{"num_hidden_layers": 24, "num_key_value_heads": 2, "norm_eps": 1e-05, "rope_fraction": 1.0, "qk_norm": false, "init": "normal", "beta1": 0.95, "lr_head": 0.0113, "decay_fraction": 0.703, "max_seq_len": 256, "max_steps": 3975, "dataset": "wikipedia_en"}
MLP neurons of a small language model. Each row is named by its layer, matrix (down: output weights) and neuron, and shows model dimensions 144-207. Each number is 200 + 30 x the weight over its row's rms, rounded and kept within 0 to 999. A neuron's up and down rows have the sign that makes its largest values positive.
After each neuron's rows, "fires before" lists the tokens most often just after its 100 highest values on Wikipedia text that the model never trained on.

L5.down453,208,191,195,195,204,253,186,153,239,169,192,209,202,215,164,196,234,258,213,152,227,168,176,216,193,192,245,215,211,188,203,251,166,172,193,208,197,252,189,189,211,195,167,199,178,197,199,208,198,236,211,181,184,176,208,194,241,216,205,197,194,241,152,152
fires before: "ton", " ", "et", "iam", "in"

L2.down106,273,221,222,205,192,192,244,171,215,161,204,220,255,257,219,225,182,240,192,176,213,176,127,178,146,157,241,171,221,223,261,117,170,228,213,193,207,226,189,138,197,194,213,212,250,213,258,200,219,260,227,179,212,225,225,189,213,217,177,225,238,178,160,213
fires before: "ver", "e", "ain", "v", "ed"

L6.down485,208,196,177,197,227,168,226,199,199,231,178,220,202,242,114,210,214,219,172,184,188,222,152,170,111,178,223,214,157,219,208,209,198,156,168,191,184,168,237,211,176,172,195,272,175,199,224,201,203,193,224,176,179,233,210,209,234,212,250,229,195,206,173,211
fires before: " |", " ", " of", "ing", " |\n", "an"

L2.down239,227,224,204,215,189,199,229,251,187,197,181,219,210,210,203,158,252,203,190,240,184,242,249,201,205,243,168,188,173,259,164,179,174,248,213,182,175,219,144,233,198,190,208,196,212,206,161,222,214,171,228,219,215,173,208,220,185,212,183,180,205,196,217,233
fires before: "un", "it", "on", "and", "iss", "ite"

L20.down26,248,195,201,176,202,264,246,242,166,189,162,146,190,245,156,181,182,214,225,221,168,230,214,283,247,158,215,193,180,167,209,179,172,160,211,208,208,211,188,259,165,193,218,154,176,200,198,171,180,237,181,244,257,207,205,161,228,177,208,196,186,188,223,208
fires before: "ed", "u", "ur", "es", "ced"

L2.down207,199,244,272,218,149,238,204,185,170,182,190,198,207,233,236,168,204,167,210,228,216,213,219,159,199,222,172,200,184,223,186,177,208,243,223,194,219,210,215,227,212,199,186,209,203,190,220,192,223,177,181,202,175,217,242,179,168,216,241,198,160,226,173,231
fires before: "un", "it", "on", "and", "iss"

L20.down107,174,213,193,154,209,190,190,165,263,219,205,214,243,239,183,207,196,189,220,208,187,181,191,178,183,207,231,198,181,235,225,220,234,249,136,186,213,211,211,206,194,193,142,181,187,151,208,246,173,178,204,163,220,226,193,249,190,222,192,244,176,212,228,107
fires before: "bum", "ide", "s", "art", " "

L5.down291,219,182,220,188,239,224,216,180,182,219,196,219,262,175,211,231,212,204,184,167,204,169,215,201,143,209,229,213,161,171,198,212,141,207,182,147,162,258,208,208,221,239,206,207,132,187,194,270,204,215,204,157,126,200,211,169,172,227,202,188,201,255,242,211
fires before: " ", " to", "t"

L2.down171,206,183,201,165,175,156,281,260,234,236,171,156,170,140,184,191,200,197,180,218,209,231,113,163,257,257,202,204,150,219,187,203,196,202,214,257,201,216,202,219,230,182,175,186,212,191,146,179,211,150,174,201,199,203,232,178,174,176,224,200,203,168,190,161
fires before: "ac", "at", "an", "ant", "ann"

L18.down22,179,199,189,210,199,217,166,201,171,214,201,211,233,186,215,210,182,167,235,185,170,242,163,226,194,227,227,235,297,208,211,155,167,166,215,175,188,173,218,187,227,150,183,210,177,132,202,257,225,183,194,169,201,192,270,227,200,164,220,227,238,122,223,202
fires before: "ly", "ed", "s", " P", "ated", " G"

L9.down126,160,182,241,195,211,184,234,249,204,192,173,254,210,212,190,212,146,178,169,183,160,158,154,206,176,208,234,235,174,196,173,239,155,172,226,224,237,263,194,241,202,253,140,281,183,201,171,245,194,200,177,138,153,174,198,208,233,175,180,222,236,177,178,216
fires before: " "

L4.down488,207,226,168,249,261,214,191,237,147,222,168,225,192,155,176,130,166,196,210,196,173,255,192,182,218,247,212,204,172,192,184,223,256,166,164,255,221,197,207,111,239,190,195,181,185,244,188,163,216,156,186,164,210,223,203,173,134,190,237,249,214,221,183,231
fires before: "at", "an", "ay", "ace", "ac", "ant"

L14.down243,191,218,206,182,178,179,229,246,235,198,177,174,190,213,221,185,212,177,204,217,148,210,222,224,243,196,211,188,193,226,196,249,174,135,196,188,206,208,228,187,184,185,202,173,183,198,211,203,225,223,199,194,180,236,242,181,223,239,200,214,200,213,190,188
fires before: "em", "ed", "es", "ing", "g", "u"

L18.down273,197,191,225,193,227,212,192,185,221,186,247,220,230,185,218,215,175,190,200,156,196,153,242,210,182,203,191,196,186,236,181,210,204,172,198,164,158,182,197,176,197,190,194,173,181,287,214,199,214,187,251,147,179,217,195,225,191,238,232,205,196,226,226,241
fires before: " ", " the", "ong", "th"

L20.down337,192,205,206,191,178,246,180,147,160,186,251,267,254,237,265,192,177,160,256,187,236,204,178,251,252,184,175,229,266,208,169,197,218,171,220,180,179,176,188,194,163,223,209,240,226,149,232,221,179,156,193,172,181,264,178,175,186,228,192,250,216,235,186,242
fires before: "ed", "ing", "s", " He"

L4.down441,261,203,197,158,156,160,211,245,226,216,199,199,223,223,171,219,218,198,192,261,209,193,201,227,203,228,206,198,205,188,238,237,159,239,219,182,223,184,197,269,176,220,201,177,187,188,210,216,190,188,226,217,209,169,208,145,195,166,165,207,167,176,193,147
fires before: "ed", "s", " of", "ing", ",", " and"

L2.down362,214,179,185,265,217,227,213,204,165,217,203,199,223,183,214,212,187,206,221,254,248,200,229,234,203,211,173,245,238,157,139,181,185,188,205,233,169,175,182,132,181,224,212,219,178,218,146,178,252,204,273,243,224,172,172,228,182,187,219,179,181,247,215,276
fires before: "ely", "al", "ing", "il", "id", "ities"

L4.down250,166,248,217,144,184,199,242,228,212,255,213,134,195,161,266,202,221,217,194,164,233,202,201,184,190,263,205,227,203,198,208,195,169,208,188,180,192,224,197,222,209,183,209,212,195,176,191,209,247,212,187,169,261,201,163,203,193,189,217,238,192,215,232,212
fires before: "ac", "les", "ri", "a", "ch"

L7.down292,203,211,206,208,204,193,203,209,228,207,207,215,196,175,185,200,226,199,182,178,185,199,232,205,221,159,183,199,173,210,155,168,171,143,246,170,174,197,198,184,293,235,186,239,215,156,203,186,295,148,197,231,192,172,185,176,188,244,206,209,175,181,218,219
fires before: "ed", "il", "ber", "b", "ent", "ag"

L16.down425,249,245,180,175,237,163,203,226,188,225,134,211,174,192,203,196,260,253,219,243,197,218,223,155,243,193,221,184,188,169,175,170,182,197,217,224,160,250,157,215,175,186,157,212,213,202,190,232,245,236,170,167,154,192,243,207,222,198,167,190,248,218,174,225
fires before: "ly", "ely", "le", "e", "ive", "ib"

L5.down39,175,218,234,161,245,148,230,158,206,176,157,193,232,206,197,182,216,255,219,195,245,213,137,231,197,144,220,169,145,226,223,157,193,166,192,191,219,211,230,115,207,154,209,178,184,165,151,177,202,179,214,152,233,206,190,191,188,215,219,235,214,233,191,192
fires before: "ber", " a", "b", "er", " an"

L5.down413,210,223,203,159,150,162,156,211,192,207,179,162,177,245,198,171,221,236,202,186,239,179,212,153,263,224,206,245,194,215,180,236,205,174,245,226,234,250,173,191,240,141,180,80,188,187,175,180,233,166,199,202,193,176,215,195,214,225,198,214,209,204,239,237
fires before: "ent", "ed", "ut", "ip"

L20.down290,182,221,236,220,174,210,219,192,176,167,223,158,212,224,213,158,232,226,178,222,233,242,190,212,223,188,210,171,183,201,202,234,177,249,167,221,204,178,180,166,238,139,217,199,193,214,142,223,193,205,213,171,222,226,168,190,193,188,223,232,182,224,189,224
fires before: " |", "1"

L18.down237,223,177,234,188,200,187,247,189,212,167,177,208,225,157,243,243,143,222,218,220,184,243,209,209,203,216,206,220,180,164,171,230,189,247,185,263,212,220,264,183,210,202,144,227,226,204,120,255,164,195,181,194,173,167,199,165,233,154,213,178,236,169,247,209
fires before: "ed", "es", "ing", "ian"

L21.down478,175,180,193,180,216,226,284,183,162,199,207,201,143,224,192,208,203,198,178,172,258,171,164,203,167,164,200,198,210,247,187,207,180,185,234,210,194,240,218,280,220,197,236,229,105,207,220,208,252,205,248,182,165,190,178,155,221,222,196,174,247,211,177,191
fires before: ":", "s", " "

L19.down496,218,225,201,185,177,199,201,205,198,167,164,209,183,210,169,198,208,256,207,218,183,193,235,240,194,213,254,196,187,219,162,260,186,212,128,237,200,175,221,186,224,194,195,204,181,185,191,272,188,199,166,162,191,190,189,186,246,215,207,279,156,185,181,196
fires before: " ", " ==\n", " and", "s"

L3.down490,209,217,232,190,183,228,199,198,203,203,273,226,190,239,188,162,204,185,193,209,223,197,189,166,212,238,239,172,252,213,257,214,209,235,177,231,148,157,240,183,163,219,211,232,201,177,161,144,191,185,214,172,202,172,253,185,202,216,166,248,169,191,190,223
fires before: "ision", "il", "g", "ate", "ing", "id"

L10.down10,203,202,212,206,189,215,210,219,197,207,164,199,195,192,179,189,213,189,207,202,164,209,181,213,217,194,151,173,269,194,137,238,166,187,186,226,278,199,200,206,236,164,177,135,227,246,141,253,160,200,230,152,210,196,185,236,190,204,235,178,208,182,172,216
fires before: " ", " |", " L"

L19.down2,238,202,198,176,204,196,230,195,184,246,204,159,172,195,261,210,201,233,157,226,188,200,223,192,229,215,142,207,176,251,208,208,162,215,250,252,184,210,203,193,289,202,175,204,196,189,149,221,189,132,202,221,245,223,217,243,147,245,206,178,245,185,203,231
fires before: "ent", "ed", "ents", "igh"

L2.down319,156,196,201,195,154,189,190,171,150,183,231,228,245,230,226,207,204,219,191,200,218,211,172,238,199,192,196,193,148,204,202,190,245,215,265,198,171,215,214,164,183,217,191,249,202,261,203,170,215,144,247,203,188,182,186,163,194,242,210,208,203,189,203,149
fires before: "ed", "s", "ition", "iv", "ress"

L3.down435,202,207,198,247,192,236,172,183,187,198,150,142,152,171,202,199,158,196,211,191,181,232,223,229,208,179,181,207,225,173,177,192,188,243,196,184,199,136,183,187,219,175,236,184,169,201,185,219,242,176,157,233,210,221,202,189,207,219,185,187,185,229,204,266
fires before: "te", "u", "ut", "ri", "al", "ry"

L20.down277,175,191,226,209,224,125,191,243,167,165,171,153,186,221,209,158,172,203,191,241,219,280,152,207,193,193,202,201,246,203,207,204,190,215,190,257,236,187,196,182,181,243,178,246,275,155,188,220,181,188,202,248,207,172,207,201,196,187,201,214,247,210,207,259
fires before: "ing", "ed", ":", " |", "s", "ings"

L2.down78,192,241,228,168,175,169,216,231,165,177,183,157,177,199,202,223,177,248,196,191,184,216,160,224,212,147,228,215,194,187,142,201,194,218,208,245,234,194,205,204,161,231,162,213,214,210,179,218,258,194,205,182,180,216,112,192,234,231,208,211,217,109,268,215
fires before: "lish", "e", "land", "ing", "ed", "es"

L6.down258,223,224,248,213,179,196,225,191,221,184,203,167,150,220,184,178,187,280,184,213,166,221,189,193,198,171,224,211,185,192,219,189,189,151,241,178,205,231,255,169,227,197,244,196,234,163,210,210,190,156,227,193,181,182,253,208,182,189,230,216,194,182,231,249
fires before: "ic", "ber", "m", "ited", "ate", "b"

L6.down101,192,220,152,229,195,188,146,149,184,200,216,125,208,202,233,196,207,222,218,191,217,235,178,215,191,206,194,206,180,185,250,270,213,157,207,209,215,207,220,177,235,234,172,195,166,250,173,239,215,232,202,227,203,186,186,198,216,210,231,232,211,128,160,203
fires before: "ed", "er", "ing", "o"

L4.down281,238,199,220,158,233,182,205,214,220,132,248,179,181,185,177,219,191,160,138,241,197,219,201,191,196,176,253,196,169,171,197,139,209,160,256,189,192,182,206,188,221,192,213,212,197,192,184,201,242,196,189,207,195,201,223,189,185,204,216,227,208,179,213,227
fires before: "cc", "b", "ur", "wn", "pp", "m"

L9.down449,221,203,206,145,213,105,182,182,249,156,263,196,298,198,185,246,171,201,157,227,163,201,196,165,186,235,227,195,176,206,220,166,147,211,240,177,182,174,172,263,254,189,220,175,264,205,161,150,193,170,194,206,206,189,206,243,174,210,197,151,165,138,191,193
fires before: "ed", "ic", "s", "e", "way", "ice"

L16.down280,215,195,217,255,192,225,200,172,247,164,182,184,249,183,217,162,167,196,202,186,277,190,205,170,183,208,172,215,258,179,178,200,138,266,222,203,139,121,178,145,135,224,263,226,226,193,201,204,238,230,209,166,166,198,250,211,201,233,181,213,185,174,182,233
fires before: "ed", "al", "ing"